From a checkpoint of a small transformer trained on Wikipedia: 42.9M parameters, rotary positions.
MLP neurons of a small language model. Each row is named by its layer, matrix (down: output weights) and neuron, and shows model dimensions 170-340. Each number is 500 + 25 x the weight over its row's rms, rounded and kept within 0 to 999. Numbers have three digits each. A neuron's up and down rows have the sign that makes its largest values positive.
A block is one neuron, or neurons of one layer that tend to fire together. Before each block is what it responds to, as a language model described it from the Wikipedia text at the highest values.

Clause-opening prepositions
L6.down55:509510506495516493488532485443533545516509477488503493498502527507494489488483490483545538472511466511523478464502519498503514507513527484521515553488553448488519540485481501497516523515499542494549489516486511473542470516514544516526510517521483506486565501488478526529466496517510527527540534460503513512452475461505482499512498511545471493493443497494452501549513491521510549504490477483492513542489510485469501485458523508523492515482492495507501469512492485491521522472508487479492518483506518535505526491539
L6.down113:500511531479481519504482488441446515529474486492489536475487447504500508496509475533501502508504482487475426458498490524488510487499510508514490515539471508510468490527542496553508524472506518498454453486530497479493526515502526504479492505496517483535474471472558522454480515519524479509525503500471479530498500486505490546498509495490476522494495451469548517472493491511513496428499509510475480475506477453482522495503490537482527517513514526444499459518480511480570521543538462487492506480472494543456517529520
L6.down120:466512508480486548509559504463528490481509509454492469536476514556451482501483499512489514509473504552458495528481497473535493521479511495498514527529501488525548492451503512522541486507526461488502519461485478505453543468536534480502529490497468523510540534566535487498485466537530533421539494468513525471453547450540478501513500535505500521509502540503517495516501488514487548467496499500488464488524506506503502534491487450493510506519486475494513498468505485514514487466505516468510433490474479509495561454504
L6.down157:485549510473519542497510495496456490503501490468512469468483517507506511484457522539517455454452488547527494528583503503528538507527491435495513480474547482515480494435503519498510561479505443506542516509480463493459475505460474511515490525473507519467547518536504476509529465504500510492451540492510485495487476523525464522533526551522504504479502512492521481519531486507509489571495488553495534437547504529497504549448528481494513514549499499482468508529498492493519453517509539494478464520485515513507499513491
L6.down266:521454484502537465512519497509520479481499489462538508524538512506548497526454471530524512519516539544491528464486515487514498545488462533511507512509535502547495531516530511556464484529543463484502539491532464491486550505520484500545523497532460526500512525479464485475476435477513494487525551535541526506463480537504491497536512503528517442486513496520508485517481501532529448490533511509529505497495508523545458485504493486506483511499549507507509444490515491463506486467508509445472484524506534525516493497488
L6.down531:486499499524505511467450534498513511520512536493462499495512521450487526520525497548520496476487543513502506497478502498489504537478515507482489517494537514521500515499514538468500539515499487511499516530519560535506498533501482455530480473529478491462473473459509512502466459494498460525471442521462495487516485483496497494499491496493463519497446486471497514532541514499525509524513487510551488506475528503499514528505476493514541480480515488433526482496488488475496465475525500467497521515461504467534485496464
L6.down629:509497459537496554489518494496481484500485470463520475485537522485505534455496525533496508500493449490529492500494452525544460490460507467514514455475499484494479512459490518490530444491503489512514499517501494541468486503487492533490529499526520519452466518500511487498481488466527525504493479512507496522488500513499541507548562496522512509489491508517512470476531500498501459515536489487532473485504504514505517479498529437509498538492496522478513528492470503514463468483482517505504492530510522450517501516506
L6.down692:494508517483501493499472513524450514512520483502504485487477456441499484512487482492493503517470502544514482504507492447518495507495489552481512506495503449534500503555522511489495505506516505567475494477487496492501509460513495474479483506436493484538494515509481503496520501481475510429462511538519470542515473477514504473484511506495439499482489470525544539532471526518529466480465482541509493472523528492506526475468468500502539516442478456478522497517492490514494489459525463527492433532505500508502524534512
L6.down725:526524515502530491533529487521475487460464481500508513489480504445474467489490504505491520491532500441512515486508479514479508503518491501508524530486469554524512493507516468493516492457514493498492432493449488506473528470452481509562522520487506524517461510476490543502530497494470503480492535498497512469498516534462516505486510508460450482553538499501524548536530498502484491535496490478494446501498511511516536500488520491480493530494505533517539525523499498504532500509527505500471493490496482512523506501495
L6.down810:479500477503492457516424474501517486487575490475497489513555474429516459505492488489517497492534531510476501496530507494477505483465522468500478523497492501466484501498496471498508495502490525493517520454444471512485469478476481525521505530516518513536530546547513492514524495527548478516489478518479507512480476490515520474504534492508494543502545503475536499490517486523468496480523480497499493547501496483467510467500525492511492513479485458535542492478480550507503484501499468516545485493473511495538486469533
L6.down833:498498518533476466482473475541473510495503475451497481489478516521492521484500492501518457486509479485499489504503542499516534462501505493532547484502508496468477510528520484520523484510444477448483476499521469534498500467498477536467501464494482482474483506491552442518462511503522508495523544508549508465497508513437482453516525493536526516538511528501528501451492501577501503521541499470469492488490523467505462475524476502558471526518542466513480518484511479527509540503518493540470476529531538504534502491451
L6.down848:509472494528494500483463479535479532567510499520499516487512546457477478489485503486502497514475515509477502491487467491491536493524519517497546506472509502523478451509465516530475505514486512476546493485513486517498489460499454473517471507485514519497494472469479493517486541493480560542502508507510543478537530519530478508506477498483513441486437537523475493500538529450521487529521474532480485516453511504500449496459488527491543476476503504472486532467484470508541475504512514527487498470479501534531524497521
L6.down926:456507523520516487512502505533499489476511505521503479490516510565462501490440490496476544525553509514440559513506485456479553505515539480509462507540475515493511489486465494499527514501503487524512528520509488512520553493529453479519473511509491472521521501480524518533493525514498481530487500453508477541531540489500500520470518464473498455519534481529498519489454472522502441506498516481504497522503498493475527528489474477480508476466488515499563484475491479510559542515444510503499502499461464513472512487516
L6.down1050:547535489484501513480473506470516522537549464502498485516513506497520494507482446505435506489511497479472518516530525459491490448523469527470522462509450489520513457464502458492510516506512466556464493467532515496474530548537447484511532465482518477519516504498515509497515480495497535489454498520511503514546543493493479470515521490482511465501501537522479482445511528504479489496544511477503483514495502480471536502469481514495505495493463581527538501512501524494519492483499523529496509535493501488519473493489
L6.down1124:533482547552487517535560481513512448513467490533523492530469476538503519513548502487487484511527489487510530535513487540552485482506527541533518511516557492471498497493507455511489501482499536493484550494506540467514503485486512540522486506469510445489497470494511512476484475477482530501496510468486512492514507516503481488504515483515535465528457489506503534482492496524490482537532530521503489521475502480475501491507502504537504518514521517540566509572513509465489527471469481555517490531522551491542504531484
L6.down1140:521561500524511498500498511526461469519493466481540533491493544498496496502489517492489493496538545482471544478539448507497517531475519480498490493515522528480547518476522474506498515526510477502455482490482464482476503480495463516528499508515549485513453501518503528494514538514542536459496486512514493479510494512500526508506496509498542481486514536499488503501536512520496539538492537513454557479487526499496503468499534503488529497470503485500494481499464492491496508525450478473531508518502492508476463498544

Place name anticipation
L8.down931:468520504528534537483536494518469441521519460485503516518484486501530525486501500489541466512500482527502471495454539449537502504465540477449493525487491493521501515526481500465493488511519503515500480480553516485496532477503470515545471512501482512503507525486519469475497546470477476456490467506552495501480507494521522474491516523498534459532512504494437474468511513537531491505507512485452515480522510475498495467463486496489480552535510512472509456539443513518515544501466486496490532508439523476539487521476

Pre-head modifiers
L6.down126:490471494518511468481467471497490524466489487465507492501482530505516495497533490514531514531482518508511486498573477479517492482506494510477523499465485537509516495497552508572480495467508464502519526517509496527484486493501436540553518531484533515501501500531485482533523549506515499530443474488469522494502482520525517520487522473477523533477497539482518493523491485538459453490536479519466524493484488455480474521524539556511463505467481480526505499509546453485502452550500537469502482483521514495533477501484
L6.down139:496517506484505488509517471470519486496503525505494491490470516499463506449494424509506504504487473523520470543502493545509488502512467468481485500538532531473505496443502493453534523460539490534504493463491516508524492516513478485526488487510550498491507480516508492508499488484474491502502443527510519496533447471451494586458518469465517490514491510534488472499511526541514507481521482496485500479536485490505503498485475514480492487491466484537504442482526488472516527503491512476502519502513475472535523512474
L6.down195:526484505524532505463490502558498509499467509506503506500526542491518492466528499536467513529524478496533531476536514512509448524531482506476500520521501532497537505540515509485500512510491498541520520500477531516448491490503493472493548501524513503508498488481485501499521509485516521538520478451489516476474537517508474498502507534505509480524513500492473498469466517532506488507545517544509522526529488513507494471494527538546480459526502481466516492487515480488519513499513505512475502572589511476506484491528
L6.down239:499502475502517517512463509469468541463447501474534508520492543501500513497520492511519519497507469468467499466506537521478513475507478465478504484486505432485549500555533470445490523478503521483480505516500497497488526516492530505476472518541513489508507456506517503511501525540513516516481507502470501523567494478495499516494550481553482481488521466514501486490511512532541497504488534507486522464492491523511471515524499469516513485475463556485517495497519522486499490517509540492502499486493541524504499518492
L6.down244:495508576456522508517497500483520504519517499518494499531469521501510496503476546489543477474449488459521477522547494542488507475522480521481510506483521477501527488479505466525502463483540525488499536511465533498504480476484513480507541509448478494507524485475514508552516484460553497522526510478500501490499506538490511537507482491501487506513490534507512520498494494462519492521525476530508468488528489558540474480490481509509496531428454481518544547516516478486487532440527531483495486485517491503518492466512
L6.down264:510472527503485482488530473526480544492521468479494477510460507458495487500484470489527496542480508528501518485550457531494523491538499452457514497491458478495506495493520481493459471528493469443510558469493485466477494463494480515493525479511529500480537477529472516526486506525503535465506466505499487489526497513479486464476434502508475516486460530491506463504496438523482469519504494551472521493482457507494541513512486527510506476509525455489466487509503472510473470512485565512480487544506492488507479499522
L6.down324:513482461515493492518459488451528520528493463518487527471474500498535521511502554491542572484531504512535456477500470468514503481472525471514552443504505506480521462485542494475478545516547517497503531475471490501487507501464513518473523472469511472488495538446489481515503479491466505482519537488510508520537470483493481455478511500491499526532479496444516509497459471519510511519538540493511462502510475476506490478507491459526490535456554509494496510537492513501512523487483534490487490528492505523483533454487
L6.down359:460487504471534520508457479558522460528473467518511504497516500509495504520514495485498518463499494494492512486540521479526490502437473515523472520495523483531473478517491492470482488479506498490508512525493460499483542495468502482524532480498480531492471475495516478518467470532515537507497509479525492517514473522483482512479484531498464502461485483504518502505479559480489511475516511527491458520483489506466491527487497477510483497461512466515534431552481489508516493522511520513474499492527481552490521497494
L6.down374:537494490510512459481492530432503485532503512511480477518494485546511527521516537506501498526482485503498461527476538481494514497460461469496500532513524507529520513514510528469493492519496505555561482442482512508516461504466507554507479495500511498483526473453492536462511464437487496524487518513538501481477503474474561475491512477481550480463557475481504551451551488503492503482491475503469514517491459520469504529511548469498493485473492558472481472519529493491515502449498512522478509504547515516507514471491
L6.down420:528530468528486528532533477499467481465475518505483554476473512524504504520501483509458523492434503508484477522523515474477494545477511486502511453450469512477483495467524552456449523538478480507474528509504480515469486516447508513543493488466460453499575487485493536516520495496510499451492520530484491516544537480482506466500439513499500467548499507514477518504519525499495497517454500526462490478557504450492509520509490515458493516492513464510503482517529451514484522467580492470473508474473443459515533547538
L6.down427:506489422513486540457525507554506455488496504542504494472496483497486451511484504465507446505524482508506495471500481486521493493505523443493517492461482516473510484511547510534491498539503538484512500522475523494512481542517476473514469523508502484511515491514490473480487499501497541522513520481509561519495452496488516515505509476503484528493441489523522528527485527505487484511509502532523467508538461500486489483473489508523521487481534556517483540482489509499562505514486497494491530504514489507480463451490
L6.down727:450520484524488506576484439539531503484517509514533519506487534470489510486440453457464528532483512523505511497508520523535507513519467512476495471494476517500490475526454502456473486466499508507518531494460488476498477533512507509536528519491471517493489538504480487523463483550553479461507484529485511497480498484488540491533494535507510520468531516549497477527497504482523500494490515506547467464489536471493543535528527501502486495471529503505500534520482483511490501505447505479524479500490441526489483459497
L6.down873:535496502495511528470518470521480463506505503493492495509478487492462515520439514477519498497511519482483484525490511544477486506493540505463535540501483494533536540535492518476488491519525482511507519533506530484508515519479455506497511500498462468484477509464473456524511501558482485479516490463482492525501518497514482482529530510481462507519523445495543509508463541511505511513502467488472491462521503524488519538511539475537498518452465437538458497495516500506531518508478489519481540450451504559536529514541
L6.down953:464528449497492512474535487483529523499451473459505481497480485527496507483505480524527451520518522515489502485516464559549536505479483486489465483490478487525466490549541503492478480527526497429521498514492486511526512485454489496460476510502507494501476535505522431505486489500553557510501472539490495497512537535482506491499536549495505482518501509539527516468498525463447458522498483488481513513527497461471508461497508515510500504464480508486491468518508482522486478540493559492473456544502570467527506498463
L6.down1094:539478490507496535515559497438515459499492476518525570499481495548482508516490529481514519465484502487514518513492525499530495465466515452481488486530525485478514516478522525492469488492488523472525517572483468536505468477531478508534477505535474494494525515496520527467495466494478557513538475519486509513449573470500493470471462508543525515476499491522539506480494503489497500512482521522482512474511529538500527511512456484489478507496485462530492503495501503541538512488483494516503498504468509518500494506530
L6.down1302:463530497493515493504478501541449511536482475519550492515482494515521480469485525473501519483518517498507501509547500449506479484470522502519519484483487505485494508497488533510498484507455516543503497488492503469511465461509552538523487510542512500537479495495465523482500513525496482541519491518490444493494543534500486479482516474554484477531499480540528522506517496514489503485492548489481507484512522521436509543488502498474480487488556472498511475538505511491527510457518489501511511519512466510463466510550

Word "as" starting phrases
L5.down546:534516502499526482510523457500478498522499474489479448516527475510492552538510478484467494534470492525490455509508540488496492514521500473475499482532498499486514485513539501499492463565512535484477507500507517437441520492512497472487509535457501515510443526517471516511496507485504523509469542486475517500492522496491501461527517476496482523487516537500470513484496479541531516549513480494502512472514463498516500457495495579485520485467492518484499475506496541499492452513474499499492527485547476516485508509477
L5.down635:482511524478528505555504480357483489505530473503495520509523524497532533516488516499507506468481480477495482517464531484521465497561464485492518514525526523519498519520476479507475491462493499498532495490506498517468525484489498471497514524507491485492460514530544527490492540498516468520504542541508499497473455447530487530504518496531456465477486506495496539522476510478461472482510503539479450465548513530497494475501540516533542521480532529471519473484495514511537524491503482489464494539489507482509507526520
L5.down1085:518517441471508503492462498548492512483478489521536531517498469499494507511482494522490471501493527536502563502527520502530514464545497534524535495514515575453440472477488486492488482505502513490468490505475462515498517522478515473483522503500536527498511484513504515478499549504513452503523436519496462522486477499509474476504484477526482511510467448543503509494503500492470492462515485532499486510479546474460525428502519538463497473540488520474569508536512533554447484514498540500504500507524509515506534488512
L5.down1276:493512512475514517509453452563557466533470471442458526519480518486523525500515502494494490547493480508480521472545503490522551452491495506514527518534496533555530488482512437522536455496561447516500519500506491434516487532542502519491488519507503463568512490525523490527492518493501486495511462506503528461515520505487472525513503507467517515505526503546465519485500473485470528486525488523493482485476512543508512536514513509524498508505459492507500503517533499490463550502487503488530500501491536468508485439506

End of place names
L5.down377:493475527493486508505488503597520502535493466498517521500493507533488529479500503557531487485546515498502502491475493476518542524513490499510482494492533460469496493496499487498437521467523521524533453517497458489502533533470500477515515536507549471519475508493518511494532459505482508494509474509465485499474485461475471465482489488504518456472496525506525503505503506489509529488496543562504498507517482502507539537481510499535545539528539486478481473484513541505466541507501503492506454518555459489495482511545
L5.down532:529474527505527500502510517581516498478484507506528484539481516501481514507476475517517504475543508493513500545513519506552528524497486498508506483471489527497516493459461541527509551516546498514528521511479494532487521532509509467486510472491504496543491503523543449453523484551536494466493473530511530519555515548473518496534503514493521467496435533507524530518458532517529493502494474499506452482481484492553512490531522484493508475514511516516481474473495519526518473506467501513468537501497545472442497481516
L5.down931:474536473516523540472495480489505515508514513498534493480534502493499512508481496516513473504533561507524499488519492543485519561506491508532503505490510481484527509472472485510452491489548481513511501502502504498483480546450503511484456483504488473478512505532501503474510504460476507506502485455509449551509461483506524460512531497468491521502511497514507499499464509506517500482537539518500473529486486508485530495499471525513485500485499516518541506469488531477513510525509499471502459521520478497560516490514
L5.down1261:516468478495497539480497527533470478490527492510538512490486531480542508523511498559528509483472545483483498544526502541497480512474466445466508486458510516477518469504521458473481477492534501489557492497492437458504516513487520457536503530489482526456530526493495538515496480495501494472496477489506506504505486538503467547487543459472480524467503514539483483499493519507545511508515464516498523497480482449535518501547539484472513543502496495519507496485505513497514518491464519508479528459503483545518478473467

Degree modifiers before adjectives
L5.down451:525439501467496494503491535557478501433498497471514512512498523482554507489519515507505532539459518469517504516513501507487503523476493512513486473490461493486549517493490478472507501460511483493486540523481457445500484523475530465542506525473489453469532494491540527518473519580487500533490492505515484499482535526527508493498506487492463519531508519567501529506470500482465479484480498528505541486499521480489492529541482488499495471478492499522511495496519506496512484477513488460502524520513390535484502472519
L5.down514:455490543488508482506510470504437518500543468477526539450511464485462461486494509471544494487484524512505520474532474460496526464452480453476499504443525482491519518532462537474542489475513498536517513511510493522424521476510504475504483480478453556516503510494496486532493494467486518497491507478490470463498508552493511470489499486484497531520495475503489530476507524516518505515530527501510509491499436509470506508495531496464483517477514474503479514502494485522528500520514526474482450478534546502392515504517
L5.down653:471495512543514490498482506461491514499500488488482484485489527503514469439514525518523450489493513471503487456519504459492464511486503473482485520476527528509489510552511495501522508495534502460504530519535502475467486526520506514514515469501513484496507524526525515515514475493502508523531506524475471502474522518525532492496530492508476513501502545523490499499470497505489481528463483520501508469552516537486457493487522497514492460533536540489460486528504462558506479484516500498410506472490494475510473474475
L5.down681:487531497491498510487525486463540497510475474499495530494499504450503479505496524480510484494526460502500483498548474479500514518460463536474475508506473514552541524521491531502477519479520505517455533511497520517474450522447531492501540446501513513545466487520500488504515445501544509491542505503512519527503472517488496437510498480484532532454501514493426460514495484474466471493522470512549482475526484506466484485506530535495504519507467463495526476476472488557492530466479560556479514492552486485486512486495

Clause-linking function words
L8.down990:533484482543514476507491530730499488518505505508486512469494503502506483509438467475501494523463494494523505503510466486529493518537478510515476506487511523458509495515507501525508510556500529493513493533490454466509513496487499475542479516496486491500516497493495513523492479485537501485495565517520496492490477496516470461502479501504489469481529506487493493477521506496513493530482499511502522511475537534486482498495493504544513518490489487492477479471507486458499522533528488507510459495465512515530516536497

Before descriptive predicates
L8.down1123:511455481523473483536484502492509490499473517518492513457475492526539490474486515509498519468496484510479482484500496485507497540520492469444539513494486501479538517500511509432502484513510520466479527516486523522503499530452507523466520502497501523520519502500488496532468517504515530475483530490498467501501474514523510512463503519487484513518493462514505508488493508524449487501504466492475529489551512492429486491540515438486478518511462464499531495476521503527523468480452499486436524506492514474493505510547

Place-name lead-ins
L6.down179:529509508490471514492521480543517500540505530470501472506507464486505488469491500523477481479453532500510500525513456545525500491510488536472552471546478470453480503482533502495490465506470481499551522500442498566504475447529532505499507515451470470460519501501516446529493442467514520494505524494506508507493484462514534535480524501469533489489487479510500448510540451463515501535539518531499518537507524473480475485493514552497525534493487502482497538492519522518501522535517506496522490506495449494532479465452
L6.down334:505464509512538472487491491518551493482509477489506514476525559521509520502513539465464432510505480505531514513558494496502500489487547464504530519502532521522503514507525501495500502526477523540518509505504459493528509512527501474511494525525559541508514514529525515472498483477496489489532449498512483479485558467525488490486455470502505474478481499537489522582523490524452507509539535517502532492528481479441500538463531508486508533456478520495499533503535544560514490539452500522520497502509472535507497507493
L6.down347:506529492512466494508499485511460485480479542512494542483493513490477489496511513478509550458526484519525506521501448477528522492440490472522504498484461524512494486498498482481456509530492477489528468486496509509480484510519510466458485498501535528511497503490464491499510499483508508512497518536495474494475483484525542534478493490476497488479491493494499486492505509490430530526523527501464464481531513467487526472494507528470508463474497526495497492539458530482555492471552508461475512470477495462524441522485
L6.down357:503480522509466495501479499552496506455511451456500476531463502504505530526506458548488482510496490466525527508485486501483480497527517486534534468523502446485493505499495484499477495515402512488477577490499527491486451524513446496458478443512499509501497482480520486507449466533509517538489499491486487502463458543493472461533515517481518509511471546509507521534527421499516484503534484510504481513522536482495493501503528496532490479465519529504522486493516476491494508480513498503477478531458506529535505496536
L6.down389:447502478480500519488480519486462493490471496462486531457487515510475444513477487524528468501453537497508505498493494492516483481478467418484532522477515444479494476494495539486528478451541477513519480478474461507522481503511505489488503466533501489476505519496500502500539465533473498526482496475485510498479486495495507517510539498522509551534495489517514487514484487490477503546507491502512496511505494521483515545510506530547499513461498491461501458472481532508504481491461495515487497543496463491525526489516
L6.down430:501441492510520504457480465514458494526492534474513503530477511530507481519511486461533515497497520488481493527477490494525506532509524513483500482483516484487538469508509509519515477541497516505456483490542500503524480488488470495498547511528527506480498522494498483489491521523504518504527475483519466481484491492535550484486474473539455502523460523459506513503480471523503505530565488518526535533480524488510471502472506503481492464454516432487559501503544487477493503504460492455490500467479495508526488490443
L6.down491:529503492474500493463479497506539494482535475538494463503537446504483543480521503503498486509486497491524525490473513493524483501475504457504495458503486519493479465471505497508454510530479518473499520520489476477498487508480472515495461514486500556478484529503497465537473493500472507458528513475512525474474505534517506480556511489513510481493468524475529460566497535490529455459494453547474548520511504528466558462484508544483502466481560507486507522511487463493485461487492497480518522477507509529492456473519
L6.down528:501458489487483516507477493529503496474502484526486524463465472444496528526535530491511483541513475501551511484435496535503506491500493510519450538481496535487487494500469526489466544458500507501544486517526476502531543490487520583516476456461554502461521479470497508500459507510521506498528493444531503475529497506518539493485515520548497462487449476556507508512501502502472478471510459491509511478498441487469493493508495537495480512512553498481530567513492491539476502491477471524447491473480478492512488495473
L6.down580:510516501480502497519472506485526526512494535510495468519475542503482479489475491494486515473473513475491442519538468488484516519466499468483547497438509532509528513462514529478480543503534496457458539492502527528482494541467501461471447499528531496508504495469476496477555482474469475460559509453478500544465538521487502535529485540479508487520500537473535485503499503460484561545540479487525506506523520471540502527516521493494524515517485548505485466490513507487514478425541497529474506477482506498497475503492
L6.down671:498547487521479495472524431558488517563481536470496501511544511517500498531459494487511511563528511484500514475489458521522463520513548468498528479499492496510539522509505479491524479471485510474504497539536501569506498496485495504499503530507493514534494508511498491509491494494508511439521508504478536502469564516574559519464552512469485506521502497499512484458497513487510469534541481532473493481481483479491463502447493488528495489519516487460535477470533509495503463509461506510469490489479538459518458495565
L6.down690:505436454526458464504556438519502484470520524507535478492488442503494491486493474470560525530518537538520501516512497507501533509504486500509534523495498516527556502514514474553445486506449492523530529514474468565507517524495543492487508527533474490510530528482479513518492481476481512505534531484500540484512511522519515520481504575487489469516507508519497516487485470484504510513490504486523509542481487483544510493472531455524488469475474478512502479492498522441458511478526486501483516490502482501513505495471
L6.down1025:491473536488505522492476546550543484552476490530490442528475474544531515500543508479527519493517509493550477497494474493508466540468497502526524592516521490473497543501492511489515486456490453514525524448495516488515449473511538487529487511514493541473504516479497471486487518523477539471534451473511493495504539475517502519506542474507536490480495507481518503469494495517524500516503507483503514457490509513489515507524523496552518519487465513544523466523513474458502490453507475527479491489474545501487517458477
L6.down1048:465482510511508499514499509513507463504477509491528513510489503562507502496516505517477478497506517480517466476450529501541498482485512480461509476500489517498514500522480467501554488518521479539507460494516516474503521483535447543502458526493532480481481531483493557463495502516478502472496509499540551452497512463490507508519512492442517512491499482451535476517505506468499488483523506505444507476491511529468497479509507530536456492468459522439512496493499464515521492501498527555508505516494540474530507495496
L6.down1061:471501406463531515484496485448490533536472505461483535478543484498518499496526471549561524519467530539523506471504529469500516470506506487472502478481512520500509488466535475497482501490527502473525463490491502502501553526508460486473526518520525474513506521478516506521524509478481516495504495518513517494520523456467520532494506476487479481481469499546495462497466526452473548532458493500528492487504479533509519445492542519483482488511447497501505456469520537475467454475507453483505511513523495511492518513423
L6.down1161:512467506475500490461476485496507478510507502465512508484540507556495508513475493510519494518526529510512458513497493458560498512418511506521523523497443494479499485482475543455520491523515497469464551506506530513488523502448503462491532474513476496509478498466512490483479513513510489509471518518486506469500562511525493502477508466521429522486487502491480537455462517477487454530427524514496540507529514499478445534515503524498462517550516492498520510501468472519507522468477509540545513501517524520515519472485
L6.down1210:486503470508476481530483478474483450482523509503527481543522514501495519517486493464512511483523522509483497477525559509490506484513546534475499522514510470508511511500499510513480486523495491507526483530455507505509478510496525526511481510525489492516504471455490516456503533525501468495514499506519530518499528506454493479480541473473501540492494483523492514485528494445488479519441492533524484500483542505519492507529527505465480455453497496479459533504479546508474520500499521509500462543490496531524465523481